config = dict(
    num_hidden_layers=11,
    hidden_size=384,
    vocab_size=6146,
    rope_theta=10000.0,
    rope_fraction=1.0,
    qk_norm=False,
    parallel_block=False,
    init='normal',
    lr_mult_o=1.5,
    max_grad_norm=1.0,
    schedule='wsd',
    doc_mask=True,
    max_steps=6748,
)
MLP neurons of a small language model. Each row is named by its layer, matrix (gate and up: input weights) and neuron, and shows model dimensions 112-367. Each number is 500 + 25 x the weight over its row's rms, rounded and kept within 0 to 999. Numbers have three digits each. A neuron's up and down rows have the sign that makes its largest values positive.
Before each neuron's rows, "fires on" lists the tokens most often at its 100 highest values on Wikipedia text that the model never trained on.

fires on: " of", " of the", " with", "ildren", " of H"
L6.gate1852:519476480468470458496490495537529477463502508485500475518495516504517488490473502531533498505536486518483503532464514480527497475499482494536503457507511471516486534517526498491482507477493520492501525487480525485518531466496506499498522513503511479487499542500464540494535495509489490475482553475503527485476524521501509466545487488527521500498506480518492486542455527509485507516457465525562496523496459536496505477544472471487521539496509512424473524500479496516493536501541509527492507490490497461496454505533473504514503501508458506496494535501485476479540523492456492551523511486486541491473484452472471439514478483531504567489509520487509508484444481526488497492515540470494480545521535457497480531518508546507486490491487545485501496486512467487536480518510521
L6.up1852:492523487491468496517503489511469486456462493466511504531508493444462486499497536462506468510472487475531451492493550521502511528498470504501503477517475504501468507501502466519501488503512546490512517502453517471506500459502497514553492492493476511509493500491488478466502471550490468509483504509493551485477537478503463487502491502509525502523484508481468512525482526479524528519499469519464526555461459467485517479539508475504513526500488508532530547510530505505536490470508492487470516523531482480483494495489519559469466521567478479499470444549497490468518521464490506472520507489521503461479486534492513492462391544492478539520493502514520478524429481476518492475502502489488477502487486493467524497489490505516535510525504483524518475483477465516531542483479504

fires on: "==", "ed", " received", " On ", "ained", " =="
L6.gate685:499501569523494478489496500501525478500498517489494514441497505539486459477496525506481484464506514506472510499539535509472488480520481520513523481517445538528517477506492503514511528494527528449469493476445502519488451474505453492501452524474436499530535503538521543512507518535502478512459513492478517454480474527520494520475473493422497492552506501485519475493487548485497525515485522514480497546518488501500528475518514469509496477508496478526499494508529489526490495540479466546483508476499474522529446495533536479476505476547494513490539513526501488478489493471501538510470514515517481527501546493495490490532572493515482512485467486525484478526501509500473525522525505505473562506454462512507461466476492494448529510459526503513526463476471505497583504495446482
L6.up685:526470469467529453501460505513523498509515495495511502533521523507486488497535511485509522495513478544457523485494461513515484496519513447508453512487452490529475474521486507488515453480521464496502499498531492506533536502520514520490538517487492478482506537459479555511549496483479538535523462500495531495531519471494504496526535502509509525481485492472483526533523460485498484519506465472487483458514481482466472478463487506513451523500537513470464492517513511547520488459481497490523480557500530508457494445481507511540473495442534493508510486514449531506464484510460501496544491516497536504467481543504516461513432500507502530499505519514457476511482540487492512495500533507545470517535501535466520509528515476481491519478507515529501525480539484516497546472503500

fires on: " in", " not", "ul", "ol", "ij", "for"
L6.gate742:542506456551533502497527470551506510524503480477495470497501495505520473501474541474468470526524535486537494484496502521515509495530502531490513504461493486483507486449507528509483496520514491495460516524492503477558443521494498484468524471489513487531492462469520533506490519474520492531505530491480544491459523551490501510501524468504524557519501506508548483533546493537546483492498517467487502490518503512487487530516449519487501524461467496437460480518460489507506495528475467508524494491508522534522479495490485509494468556478453525551473514500432520500494531473527527475472479513518535487471519516489469474512534510548566472491484492499516485513495500506521530486509460517503533506495518493505500496487525549462528520472493478538464551497501510501463486489536499
L6.up742:499473496519509518491499491493510445491539520512537491549492527472515518535499530521488463504529498503467491538465447507543486498483517475511497498518516520509560507487494508499456509499587495459508521513531494467496518501485497523489487519505494458469526544477489505507554504493532474525543499481522504537466534494478482515541529488503530489478524513479505528449524451486471504490512505480478486486501497516489489490478453492481477494492442477496570552526494507509552492501510473477467465496463502486499532495499472513505529487491523488548525513526465526490539519546484500487474483486452501504499503519455484458518487518521504564518531518506462480481478480495454524466500510487465513463485512515466472543525472494497474466457496511537512521506480498497474520515513494

fires on: "ent", "ic", "ary", "ate", "man", "m"
L5.gate148:532482495541503480433502511559460511542546498508503478547493505518480525545518555458490534504528478503470501510488504516570507517525520489494509509513488551461502503477523476502482513498489506521523487523472474536519541539521524505498532516489525502491504458500538443512523490539482504501474516500507504524519538485452492488438500548510502470463512504419492552471490471545455493486490483509510483529478490501496538467486538492529486474534505532518515480473491512568517515529465528551501467521496510534512483491475498501529501491496502545524529532499513508511534515497470534510492481520508465476509525504492505563533501542536543500490497487514528486529483504514506512540511454518468483517489476496498484489488506503500463503532516531496520532483489485511508466492480451
L5.up148:493500516505497511452490497519485535481544468542522462516452517547478468564479567441519511521486499471499495515489526536476525509475489525502528533504516489493526490563482512484527506484519524508479505517528476521479482487495525507549500543537470487490481485486484477486491492503488518530468480516501537518517529514504528480512468537475502500503475471470476490507491496491511476508488505523501536509475485529487525544458528454505534497468494508470515477461502509523468473531476525499499504543499495536489480484509453486471497477509493465519505525495551476493502558494482503541505517469543488492516495509521500527517536560530485469486522465499485503471471475546472505509487498522488544463482489516515549478506505530502479474476510532533446530475518486500473468520474473

fires on: ".", "\n"
L5.gate1657:512504482528458484494545575524499478495469512475515511533494540531531501501499537532504533497483512513489469474479434502470496530520525540528552477520490496512521496477504513493555516541510448481483511502532475510481492478534443524497512452491514499519508543492465484534491504538492495526522507494487475514492458454490521426571522527494510444484506510467477500480499480507482526469508528508519484519466504473509530507521534501497482455479493483451510499531533509502498517489535526507521503493490465507538506489503489468504467518519484508494513476512457538522508509509503515503507483491501511477505496496498517506513512493537522543499455506572530483532480505500509478489502483483498506474480516479525454457507486491508548486485504505482498507541544510509501551459487519
L5.up1657:486521499473504466522507509500505517488514454501482575479528451491493483503477447466513428532512503492545519505519517471508505489533479462465466486504505478483484528525483489502453494497498537531544465469510519462485493520472471483469498492532494498515485498481481499532482526497513495513509487467494512492524499537526455498506499514478513490500520495501492492497525468450521522564501545474540480449523482541499517458510486494511497483487446516506490505471502500500477490487447510525539486491508519483447498482461517553511534492502503519510482495529475464503495475529497451531513493492439517517507504519503520491502480483483533476499553518479500449485447491487500483509507511495485479507533497489498486549488520455497531497487485534494479510458497505468500477485507490

fires on: " family", "or", "l", " g", "u", "e"
L6.gate1024:494500535481473511512510479500482503493465471499492499484505488501510453536469484483480494521500533534474498475546492518509495525491499518479493527492501486489507536509478483502475490490498489511511518521537507531469504512496513509528519458504519507525476562507503516526538516501495565514501542493473450449509509524483520481521568490555505494507486491524475516520522490494477516506469544506486487489490449507494520465571482537517517541518512515499529580503452489517523430493524473452514510478507530477481516481486513514476506523469478511472463488516505483531522494518514483521479519455475469487506495482532498494512519541496515482500489505513512507446443498492514496488549490528510491538460502529529510470487475521484491480499440493502544571476485559477469508523472474
L6.up1024:458483503492467470503447490522527519504466512477483496509506481478552505500458451471494554524521502537478493501536510519491508485504486493522503495495510540499464484489458482486503480486502495531487502495540546517487513498430534502508510458478521495521473480475518508542474443493491534477469487479516484491481464545458506469492495465505484487520465489522487496476465542513515511467477460491480499500512469491487521491481485494512499489501487467498535557516484483538551485465497481481551494528433543483495500497515455520498478519479461541493477471516490482479542495497521488514537512478507479477490495502457502529506497491544476511555509490469486468470504520498503485510525460500481469516526459487532523484519480511479506553527502471472496511509523525498485527481502477

fires on: " in", " home", "an", "re"
L5.gate1918:500491500501523534517494441494469533457540470471505497490506507490493517548478510485505527488485519514535520518514478487535498458501480486480497489529532543512493502453495551522440504513521480490504426513522502491490509535496520469531515525536507507497487470543480479504503486510498537512438475540437447501478484545428504490513575500503496473538493478459481472476479505521526495521523500504456531526486507465494517517493471478475483470496484506483478513509491550471533502505529523516500500498476528516512551503497515484485522523514485555517526530479506506534497494481564507505512521489510474515505486476526458501561524474524508525493467514451525494496490515528537537492500444498476494476520525524513526467494510492502504535466484530518475490466486504472508530482524525
L5.up1918:512456489518504555523494496490534521493462509487469497513474498483505501539509507509512510501526486489499510510535460513514540495470495498515504488465506469516528513533546506501532504501550528550561489524541537458494483539532507498483508484492531488522520503495514486494443479505518486491520492483455461546491524491491510468533532489515529510467473457495480539488534471530520494492494491525505473507531567495518551502498494498474479525512508497515502492510496492530454483496498457493478507480479518476483505536509533461492521495502501489457473489483486498502514487537496477480481533472534454451487496536493496493541485482547459517555481523466537500490480497464458504526511491503499494539559466508483504498442464482501487519523503510537472517525575501464493511551466533

fires on: ".", " ", ")", "m", "ak"
L6.gate1743:539526507479477524522488482529470516523500474473501529499511480471506506501494481469474502506485491497519496480499489486470499494482505498497531535512464495507496468514508498482478499514538467471534503519510506521475489522478526528533472518529476509477479493487488477505479482501526496508520475505507488503435499497463484462508488474506499484501525516457502468526482499510516530547450458497501491542545467448479508503493444491554538483457502518470508506523484490507515492473463529509567487527509450524484528517493521495536534480458533527496448443488522432519505511541464512480527528514499503527516463461491489463471457493519507487498461525549499509504476505473551497469508492522498514477498520504526469482505496490495529451495464490481462498529513524480521490526513457
L6.up1743:515517494500463486488490504457526506489482470495462555562528518475526524469479492478515503453502523493516504477510534475505523434492477509481527475485513501495503492496508492445486506512502527519507455470470490486510484492488517531483500535496526535513516510517472465535545491522504489535551508468466520432467474494505493498507501527507471498501503499489515500480521464515457539503483472476503450525517486507484514504444459432550422502508537502455509502486553488531527560530517521504520506505455520476506495516483517471508473467491516491477527460548487506505532529552501525520497512449479508475528511502504489483482517488536551506514508486520465537501477496501531533544486512503515443489486515509500493493462486552458545462476476510501481493472525524484503461541469484

fires on: " that", " of", " in", " of the", " of the ", " \""
L6.gate790:495491489516515494557453536503525476502537495477490505516500509513488510522529474462491506500459452524418493491482470512532493476499510483471519522501506499511526501473472502478514509500490511477519507498492542468512484472478484506489529500475536543524504494504466436466509507477542505519513528538452529499537496526494471476506501505521498470534516489504525501510519490482503502501475511509491547535491515509458488484461476530530600501511489492492489526517477539488480457506503483513490465415518438494504516518526483554505509534528467502475525509484437515475555505478523499508486508546485529472533448499480514493512526499517507494518485524502466518480514538532485494497518513504538541488516464471502491525501485511507526514512457536522506504448511439489519488530516483
L6.up790:490518517500438524512477527501429485495535473548523477491541506462504498494551516504567479494452526514497471491506447533485522525512469496509499574497504484493478513501493512517501517532504502466534489502515501482462516518502505526471533538501518498500529495506516527507510510508498480466499541468488462505454489541505446480501498520489490486465453498478490505483516496483537500483487502511533463506495470504523498517518523515476541510494472536489464506491481514464460461472554495500501471450499500506500485491503521488477501483529451478471494502486537455471499527474525477478508466467502454490472501430491460513573491482523500524470494497475522519521479502514486483510476465495525523498509485485535495499514523439509532492532522474534494496530506471529516503492560463

fires on: " of", " in", "ur", "ake", " cre", "ak"
L6.gate837:499484452472475508572499518515513501468462502497502460542504458526498491468505513502496514466527485549455455524530486585495493507542512479534511536486504512526547495483513522495474485478527506500470491483499463518505520494487524470487480483481533486493482528528501534531503460517503507531553503455508521513530522481469483529562505494489439529456492501522518509504477473536498477540519529500476496486477489452502480506508501493475526514485500512540476477469511540489507484481517499494510497486503442488494451477548531501491513540506486483478483517501473492486499536494573509481502470503467554471512457481463483531505481512475534485482490519515515492489507500538506519506476535481484503455540498540497472511511503476509541521489499531506490510477543518502518522508497481
L6.up837:514477485499452477552516504499525528478494538526480508498491513520513482513532521520491494477516509513497487522519520494455467518519529547509502522500476486471520495515466505520488517513483492521500499512513441487481501509479538510494539498498471487440480468491501545466477498496473559522452511483499477506483495524511500521495526536524527550542545497488494489498495518473489520478453486482502514463475468490492455483551509527473500475476500468500501511488481462501512498467507497502510487477493497503458481456526489489454503521484488504514523503533529484537498522491545520511480540476492500494471535489531499506531488500533486528420502522544493477474470509501473466504506507522481479522462513501501528464471499460545522446462487493462489483514522476458538489491474501

fires on: ",", "t", "3", " / (", "7", ":"
L5.gate1282:489514520482469472494519490522482511461479535508522497459502527501473521471497529491526515490528497494515510503526464510485510476479470524522466506544523515515510537537484536543498504479485514498534506441534489531529474493529501465461483516500485524550531467498456483497504504513502480472528477518516481499458558496534484493493472469511478487477516526546545467508513488504450478506492518486468494490497499539476525521506467512488484514454476495473471518516485531482514552488480445528478488491527496465524544479505506503501498497534489522466507487546478504531459516468459487477496518483456527535512507487541530484505524468498511501484546516557504527504539492519474506511472431487513463515473506475480525494497513505487465500484503528489496510476508521467521494458524528
L5.up1282:557485505475485486485491524529498485478541493485485523498488523516475520517483555522522536495565461464519491542512483493493522477474464502493430491508493468532500531501500543492477470512506504488456523545504464514482469440538483477518503485467460485505534483496513516495440479521524481486507531498492473520512484515508551518492493491485533498485505489537533482478507472503512502463483558467480488467464473513450510468496492450498473520490500482505504521520520560524498541506530492508518509555531482504522471493460509518475494543472461495458500510511493499481517518479489486505526499449480525496455451506463494489503490481485474502479517515472522512450511485525485488474472494473486447532512484515510459508475470490507498471538526523499524502507514515503526513490508434

fires on: "ar", " Ar", "y", "at", "ap", "gr"
L5.gate620:452493450522498471481466479462503502475447517486510487449523504446508492530548483460530519483513431500477489487517523476522486533498485505528503502528499506511498489521475495539486475488467507466548482514500519494503468522530511492449501515482481486480499467535503497502507503511516463454503496501534492488471531509516468521481438464507488514483487560509487463501516492500454449500521481447496523508510527495500518508463452536484529511517431475509500515509564500495528483546513466502485504560522516493488504475502511465482460514491499465514510502488500513487493529460505544484531477491497497502469494528490497481533513488537468481546472541481528493514479508518533508505450493532523498470470513530512503493501496459495530482495552511551486506520480525516493507483485503
L5.up620:497487492460530535479474494528468470520520490507517490502457446544542521526502482533500515488549499564490459490488508515501511481485493512514504473527493490489469496520520448515456501474473470521498481497503482523501505502500504490474521461486491504483500511523507526545508497509492493501531526544478507488511479460446533480514503546499523464445481502528522513479488492469467494499497506471485474468492468532524503475460501472529476502509551490460533478515442442508493474508499491456523507523504500483449472529485498495489516457478434517528494512511489502538498495497506485565482501522478502505499526474448521528491449490545524478541538480453521489469481489519509489502549460507481556499492483500533463506508534491544498489496504513491510508499523516469502503466496540

fires on: "p", "h", "st", "c", " Sh", "se"
L5.gate782:537505525511511506483519494484519508497524486477535458508538513465463524465480505511502530507484478456506497540515507557497503515516503533553443509502529476461503458466517535462459513542506538475522522503485498513469518515503467469463494529526487479474487501529525488520480507531535497528487503479489507485507462518458515492511482499452466488522438515459460487516510513467482496495535507480532499464494536504529492461451525515500513506509489528521484534519568524489479493493518544492505516482464440528522505532520484504502476514485503499497484464538485510496523493534501483447483488523506505473515544514485512496480492464486480485494490504526472494456486530478502499504465483505541508532558498488541443530502501532541521489452509526515488515491500463447520526485499515
L5.up782:483512499523472499513523511505499519509469535494516489478486503541537499539513486482499586530507504498469478531535471535498494479479519471508491490530501538485493469472466519518475513488506516469515525508448498472503535499487487497549493472491498499501510547502529480523483494488505494505515500497517480466530474482459514488512448474490524485523532481475490477492483531465448503504521499474543498478475473498535516522487493528535502490504470501500529494453521493471483507455502480473480495490479507556465535502488501524485489544480519513477524451525485541499506495512498505528485490498523501505497501534490505527494512459523527539504498458472483515495483467510473471498471498458481490480500493532542489472522501529495471545510530488497483502471483491526557505505487515

fires on: "er", "ul", "i", ")", "ur", "it"
L6.gate1736:536489489512493457505479493493524487473497528536489566480533492472489477491510504513472546501528488482560466503494466505545455516532481495433479543465502504496487490532525475513514493543524496468495536512495514483518511524525520459477534469504495445500486486499515526522502473460511532450473486507487482537556530507552490469483483498472518492502488483535492553478519490479476490521497557538533478473458505481495542484497477525491507503503510456511454480513496550483493531514484480544517483528488528513485527538519498486505474458483494531525467498509496495470498502479532463497494521461529475498542507515463539478519458488511504532522473463501551553512513484495502521491516495484486505480513542460543479520539476520482473529506555483509495515498512581502503542459502467
L6.up1736:476543507490535526459476491541549511515471531556526520468520479507495476465492525473487511458509525490464440478513489516462507459519506504507506514531527498516486554491530523512497467514508472505454513565494517516486473537430499523531492484512506450554485516518488523547515519476492513513496538506522499474477504521470522498473490511483508484505521522512492497487486490469475505496473474494474483509511551498528476456527516489473516487506515451481516512522505524484480496496528513492526475517502500478536507501506491544492450508540460514519441509507487521538493473516474502514482519556503487512503471505527498499505510523470535526535497490477516459502476474522543528529475475503540461487511517537535455464505490517450508490500463470516498473503488521471546506481506523

fires on: "ers", " Jan", "st", "h", "han", "ively"
L5.gate1614:485486525527499502512509489475516500502473525500521492518496496524548506471491515502529507459535497531478486511457535498463449486473519578472520501510530539523534470471511490538494512511542513492536483478474510530497481487555555545469498473491483485484519496513479488520498494551482517536493515499503521505548540497525525514489478517480498487496486521517479499468492496486495525525478483493528494481484474433494482514455513473522502553543468523495474514483559519482502509467540484505471504519468466559510478518438537518486492489553472473501530503498505501504497516465517510527523496540514529501499494539470462504492469498510502443519478488484433487481509497516536512568521479508467494477533462503502460527523452498513477493489496517486491507521529480471519473530490505
L5.up1614:472492511480473523536496520497494535472464536481513507501493462530507518479548537521549511496485525519442479473492557498471478492475576562493491517507497495503509438506488505488503563462497530500500479467545497458528509497491508557474504519476461463494462470520532475514558458498498502442450461482475516482515506535502487544505484513500517482505487540483503520510526464460542543506497491474545486492506511484499487495458467502497465542536458477526527509497468496516504498463472466475504504509494508521495486511463514520488530516506472450492535475524510546521523499469528467508488521506479476532521484556483521505496480477446489504488506481475444489481486490504480527494473475490464476500499502466518510524515490514546532496527496530494500534451476484466475469543509473

fires on: "el", "en", "ter", "ens", "ul", "par"
L5.gate1203:482508474517484466502514505479506482496496462471475482474510541498484503531529506514517490507473538527494469461517488476510497546472523480538554501535524520478491497500497537500495469531507501492488507487528531470501494504490479491467514481514521528482518482527521494518477494500499518468468515513514467508464492478479555542532530466495470500479476512520485468502522489501443497479478492521530535470544465474522467528476470481509542486500500472520474527452484466493529524491505507422452466520491513512466500494461513451469467472522513516477520492508471483503539539538469449541497481501518552535515524501511479516489482507499528471527488484493489495446487492521495484550517513497526505502520519486546501518481495461501499524516521496519478533478529505450509492501528505
L5.up1203:505546485475488503498482497496494493528492498522503468552470516583450502517527529496487515497467466551476526490489518415463480537453508504522520478522518523458473523497475507523484480508522490508474485476516496499482502518513519481509502479505506502496493478500448474508470483462456497480553525504488480485454470504500498553511522496494515465501491486513499532467462513467514490518496459540533496523491443463519486507488472519504522482469516531493442468520474510449464498484514499468472478517483494484509495458504534486510477520506465487477480497482477523471468503503457512518474542493537505492494471502522463463475499506475523464485517492498463527493535465553489482518497510487555507461524475519487500477546478519568483485521471471545491534521481471511527513487503523

fires on: "er", "ar", "il", "ed", "ul", "p"
L5.gate50:509534517493500485528476464482511487477513525488491541483513547501518465534472486513533536452479487496470497501475492432562508510496482458516491483524511528530478513521469502484506481524483494489464498461451475502513433497473520503461470455565493532491482443516492454508508486516502503511502485516484487529542480493458473527441520511499489469528496468499524518466486485503499500540508518532528538492493509486512519511531480494512537526518502505499524486486511506517486532478555512511536445525512494465524490476495509485488513490555475505482501516474500517479532496560501536523496500501483502512476485515486537516520489452487511462458514504528516537530543514489475468563498448502550473502504499488549469493529501541499539504492492511464523491482516541481487516521465519
L5.up50:456489493470502498539550491498482502500512504529468451510478474497488492485475517529495524521466495529487463500479476482480493498512464553512482488521489537514480554501489459486483462464516512508492494552535468559457517510495536490463493468472478488518496510478484484530510516484505557483451460476501516504463510499477491530521500501491503535521492467485472512481423501452511453497504481522504506506479510487483553535493536536491540465485521500506537458494526519502520464474475503482503513503484510512534520536480512507512524509500500530466500444522543554482483492497506501439443500489535486513522549496479511529489527482542485546513506484518489454496476506493562517518486496510521498495490492430520483485539443494471510529479460507480470508479489510511523495527504479

fires on: "l", "all", " Fl", "ell", "ates"
L5.gate1557:498523494497475480457484493510473517547464489572490486469522521491500471555486489506533475486537506545528480488494456521516496486527519493503481514486500530514486474491521473545476489502487498485498511485484526520510514507490517529489495504468509532529464526461483485507495462497540477528482520500495515506493476497438499497507524518463482497536436497487498519485491496475486485489485474484506506506549476461456546473509509513533474507493503529493531487528497528487513525486507496504497520501518484505457479535468497506525532473450463511531553445482465491512491492487510514487485505490492496472495504524488501463547515506506481496523467552432508504542481506524543510447495499552514488464464520481524538520479508475519532511534486524526504513522517507494465455486491464
L5.up1557:510506517530470488486526503552523497525480500491456504525492511469504465506491485516527512513473533539551476485513508501463517514484492504511501505513520487488473530520533526526483483493520481526513529518516484536499525473527505500494525510446500470449512537441505486487524511482539453496490489495501506482495488455458508478478501501516443492447465506532496498508514471510526485524471502483505489502522474494479524486490488500511488469509474505482572505532498519533477513507522486509516523483506500514455469486529530518524463507466498474522510483528512456466500522563549512459524455507481501489545519510424577520499502536484508485509500506489510505512501511489503540515492473506517469478467503471526474529467524467496543485494504515508516503509526524542492469488466505

fires on: "er", "in", "ir", "-", "og"
L5.gate1462:510521514488506465513484498513474508511560550535443479529493473565495501504528534476498492477517485527455482507499468512440544490498481517481469467474512458513565493507456515526498507522476519491459483494513503527483489510473519508502474498543506519514533514499525505480481529497491515487540516491490527479488482492483519478530513503497520552472514477524490565494506482502494506525500447527482480497495507492517484496477513487494519486452536506500479497485520525556505490495495458533524458502470500490536465512536462499539486519479530492467495492502496497449482511479491535482520508503493517455516482481505473469471553469497494511509525521518565516525511486474456502526493499481497488544474522499524465500478516475490478510512507510485485473491512506513555490526491572
L5.up1462:546482516528525488515475507537538507507522503486513487484472536498520477509515475479488496473465446469513507498478516478513518474490568499520499479475464520547476500512516482526536548514493488517478500530480523512529487498516504517503507471545490517470513492551537488492539504521438495500502504515461480491495475517517488497499514482534482517535467491540500500509463492517530549465497531562489519492493506492471475501465433536509529506473523512482500534487444462481531498534531479497490517509513489517460514489429490532470552467492462481527493490471531495495524536526472475491522500481462494551536534496478485504480510483505496498502504462524513502484466476470526506525496524459481491514439470491546545487524498486515471509523508544503548574543515521514462503458510526

fires on: "l", "ell", "an", "et", " F.", "ordan"
L5.gate1577:521487531505533498506483519530456493491499524482480501495494473533490512500503459526525501507527527561549485548460448492454500494496554560481569446486519520482511531487470489532477495433536498500475495542481504473491485468502486515501474547494518513494505510467470507487542503509490515499526502511468466499510479540524499554501495510502503469503490504502459493550494538513506511522464522447534480494517480495474564522528492452497492509537512525575476498451468513513498498509530500502504480482494509486461489498501527487480490501497527501486492493498466530475464530482480500461477471524509523517479460487449496507487516526542475513495490529495521494526518493487519545486535494481499498522486495456532519516468520514487488508476523504494523498455561513489511492522503481
L5.up1577:515501471559456495471532503520466493522498485502452497480521503482504499539527459523529501461502502479537464517484505516459527521528489493511467461503512491503504536475469510511518494486484501490473476511530460528490533514473473476483475495526499489544477487466502522485505499499513485524528506523532497499494498500444495520483520468482514482543481480524461479487449568518474495443457483455530477483465487505489502487539479481507488477503471495528462505539524500529521526541505497490535578513484522498485490543512494496541504552501472448535466484471528485552517505521463493504517507513518477474528445523493505509525518491500517464498515500471498517508531463490549503480511495474553461533505458491498495506477493505463491488515507502544478523489503478543462543509484511

fires on: "1", "4", "3", "ic", "2"
L5.gate2027:496515491478486451490493501539504472455491457492500493485470511489493495565517457501491517510492504544456543499511503519520475496468499485490476531529493507502456514546514509499490522468526446502484539481518492541501484441499525483540544457510508533503515517530509462469489500510494476540528480508519476489478481503517536471535539531510520506546500507461497453473497484516507522489499475511502499505488504471475497536533474544502470517523459482513500519482472506528522511501490481482485489477485552506575504470499496473510470501525559525471521453508526465472526503500514498503520500517515520516478502493546469503492488476491519492510512453485477479471507493492504523499485497525508470516510505505538516534440483441493456533498486540511461496487487519507516494521512546
L5.up2027:507487519505507475502481502457497494494522490503501509499517561538497544526534456482481487472516477480470483487482482497497499477497491473548511487515501488505465521530516518484486498492507523519506445520517484524501494476542525537517511494491530484513519527464536510516456514471509509484474504486545446512491490493492542527499531512525495572464507518508479514494443494517506483478470467519458471484461500443483479476521508496502502516462513503506497532515493533509512518462507544517496451500476519448491486500468467496463500526560488531483522514482519533448492455467457473516512527494477461508500488493517536497539509508523468523520499489508449493498494463519519533517441491484531509481502472506472495476508511508543511489457490494509494535476482478468493505514508475

fires on: " un", " Un", "un", "e"
L6.gate510:529513510520495484520473490506498511541488520502503495485498486482509503443505496518510559457474504499428519517451500475470496530513492516509529556454490526541493503496527510513494495503497464506448498531532506526514522511520467479490496493452516491518530464508507536506509489543496517504477539500482494512503461487468542561484506501483468486467506491517501536445478483488439527542497449483479475500453491503514505471476546483506491518502488483501443464544485502470538484509541513515497494475518499546522464504536468528499518485505496486533478544570451528490546494511488488539474497549500488515590496507497519552518452516494518495522483476475475474473488525522486496496486471509479477538517529478502478471493524465506510558485485456516507545495473487475522491503509468
L6.up510:559484500505502525522509519505513525521501493543461504477515480495486506488535478471507506492554493481460531483499500502558475557460495511512497495444515526491452534511456483519484536460485479481513518456513460496544530490515481466529476544523498503518490476520500571528534481479524504499476488489497458489502474473489463499488503528552515507479462514496462474482500482504508497531485488506503444490535519504500473476501516529516478541481505553527515473516492473485483549501500536493497510490460491535494442523473511516529499481491479501506534487542513472475538510524477459518529518499512558476477473512515513532487491505468509493527518472457505447519469471506509477491474469536487532504458525524529473479496504512523508507450530529532496532508473485476497489467522550

fires on: "er", "in", "ond", " rec", "ine"
L6.gate175:455495492466509483489485475507523476463523455528490543488483517483488513505468497448540533442509501521465513520475519495449544506508478522497495496446531507511564485528504471483525468505519566497456529514454545524519467509465506487494478465493522479501559495532479457485477473480512509508509540482471501474505495500505491466519460549476538509517466484483489491457500518507526479508504482486474484510528486505482471511481484454525503489499518511498490513529494496498511525500542431479488488501526511483480503512490496514517452515494493530486459474502483501459462497550478497455511426490529496459501510489523471489475578476440494551522481489466489502444520482488494495489488520539484471532517484527496479526488487481496476513499479538497482483519511521535447463523523478
L6.up175:497495526466511499494547509522510487524545509541508510552520475473522519509481494492515517459553525486509514494505488515494478520528469506524461477491448513510487477504502525574489493478521482545446507478483455525519536475496530506526505477479533492484508510510521518504506513486479457526488492539520478540490484513506499542508522489506493457480509497499526502501446478498484491474527519473483478513537515526521510526506519485525462513508494457517478495492490528479493480513519518490523483566496479475525506482483500536520501462465452509507467483541507435499498489558503523484470541523525481409478525493501535527458472525522522472498486508503523493480507461510481436486495521526541483538483513509477526535544496480502502492528515499481528499492472487549494507427494531

fires on: "ic", "ene", "aph", "ister", "eter", "ey"
L5.gate84:460508485489483474491527473443503472508465464516511529545507472491507467476548523516478503515540504480479485504493492508477511507534482521472520520501523499501459530538493508549462542504487535477500555521519506519501477497511556521519529442488474518541499473494520524518496509516466480488459493516501489523482462472477455468506487503488529516498481478501502498431485492510509519511516483484456508470455535480469499438517550527449501499490510459496496529520523482500486478499512501484489481524513420465537502484473520468502488467479480479505484450497481478507476502527464484496482542496507466502497527534502470493547471488498525509542512539515456504497488496509495451474493488475498525502488498527531554484493515478463477560504502482532511501495489544536505510484498506
L5.up84:550495508498454521541513493516477531492467449458474480523529501525509531535576504506535545496477533490472549507536518507473523461509504499504480521505526525526494506507490502494502514545485516517501508485484492466488516515444472485491504470510545512442505492497505499532534511534481486537502542486488498525482487546474494516522564480509496499480497469531519539512510475484477514484461494491486477484523452519498549473502505551465543509502509509526546492504521506512521515527507515543502539546472518515481499522550462516490549503519467482491483458539470493515550476484510507501526463496489504478492515506492461489501513521511511498480478524470507474545495470507484538521496498489430519512480497490482526496500502517520485506475522480433503499477505514522507540514476537

fires on: " more", "om", "st", "p", " as a"
L6.gate1928:490509498482461537498519469458513518529496551534507490488455520529499528499466479477501485515498528506484509541523482484471502515462522532526480478539502524516499524483489522540506441505500464481508533488506494516449503506534524506496507511519505494507492465503496475544475486513504502493462465503461553491470453450504473485504494524520482542500458519494481469521507485507513532526520525486511553523506478506479501447451510506471526520497550467531523490520489524513509515485527466454492525511511488471494490524466464492469492525490477532487495472535518487492500454483481555535541489503485496537543545516506522455485511473518488509507529484493523500514515544524479493484529489520478511507507477495530468539480521530481510497497495492542489491532476528505513440505492476
L6.up1928:502502489521495476517541510466511493474514496509477517529454482517479477457450505533489524511524534536497417534454477487487509470436495479526498489522492492499475498493451507563486526486496467516453442510465491509481479499511501507495483535449537466539525467524502469522482522509515513507527483514506515485492489469557508529544464554534486499501480521486544489484511474479521463511491480516471512524482454472506544462531478500512471499560533514534517494483507513484491515445518483487493506504490439486497470530549504537510509491511494527499533486519500507477503521506467480553513481501508481511534496507486518494482493472511558534493476463500525488499469471535488467546505518541505488505532490502525479486526487530510534478526544469476475505507497501485521528501531516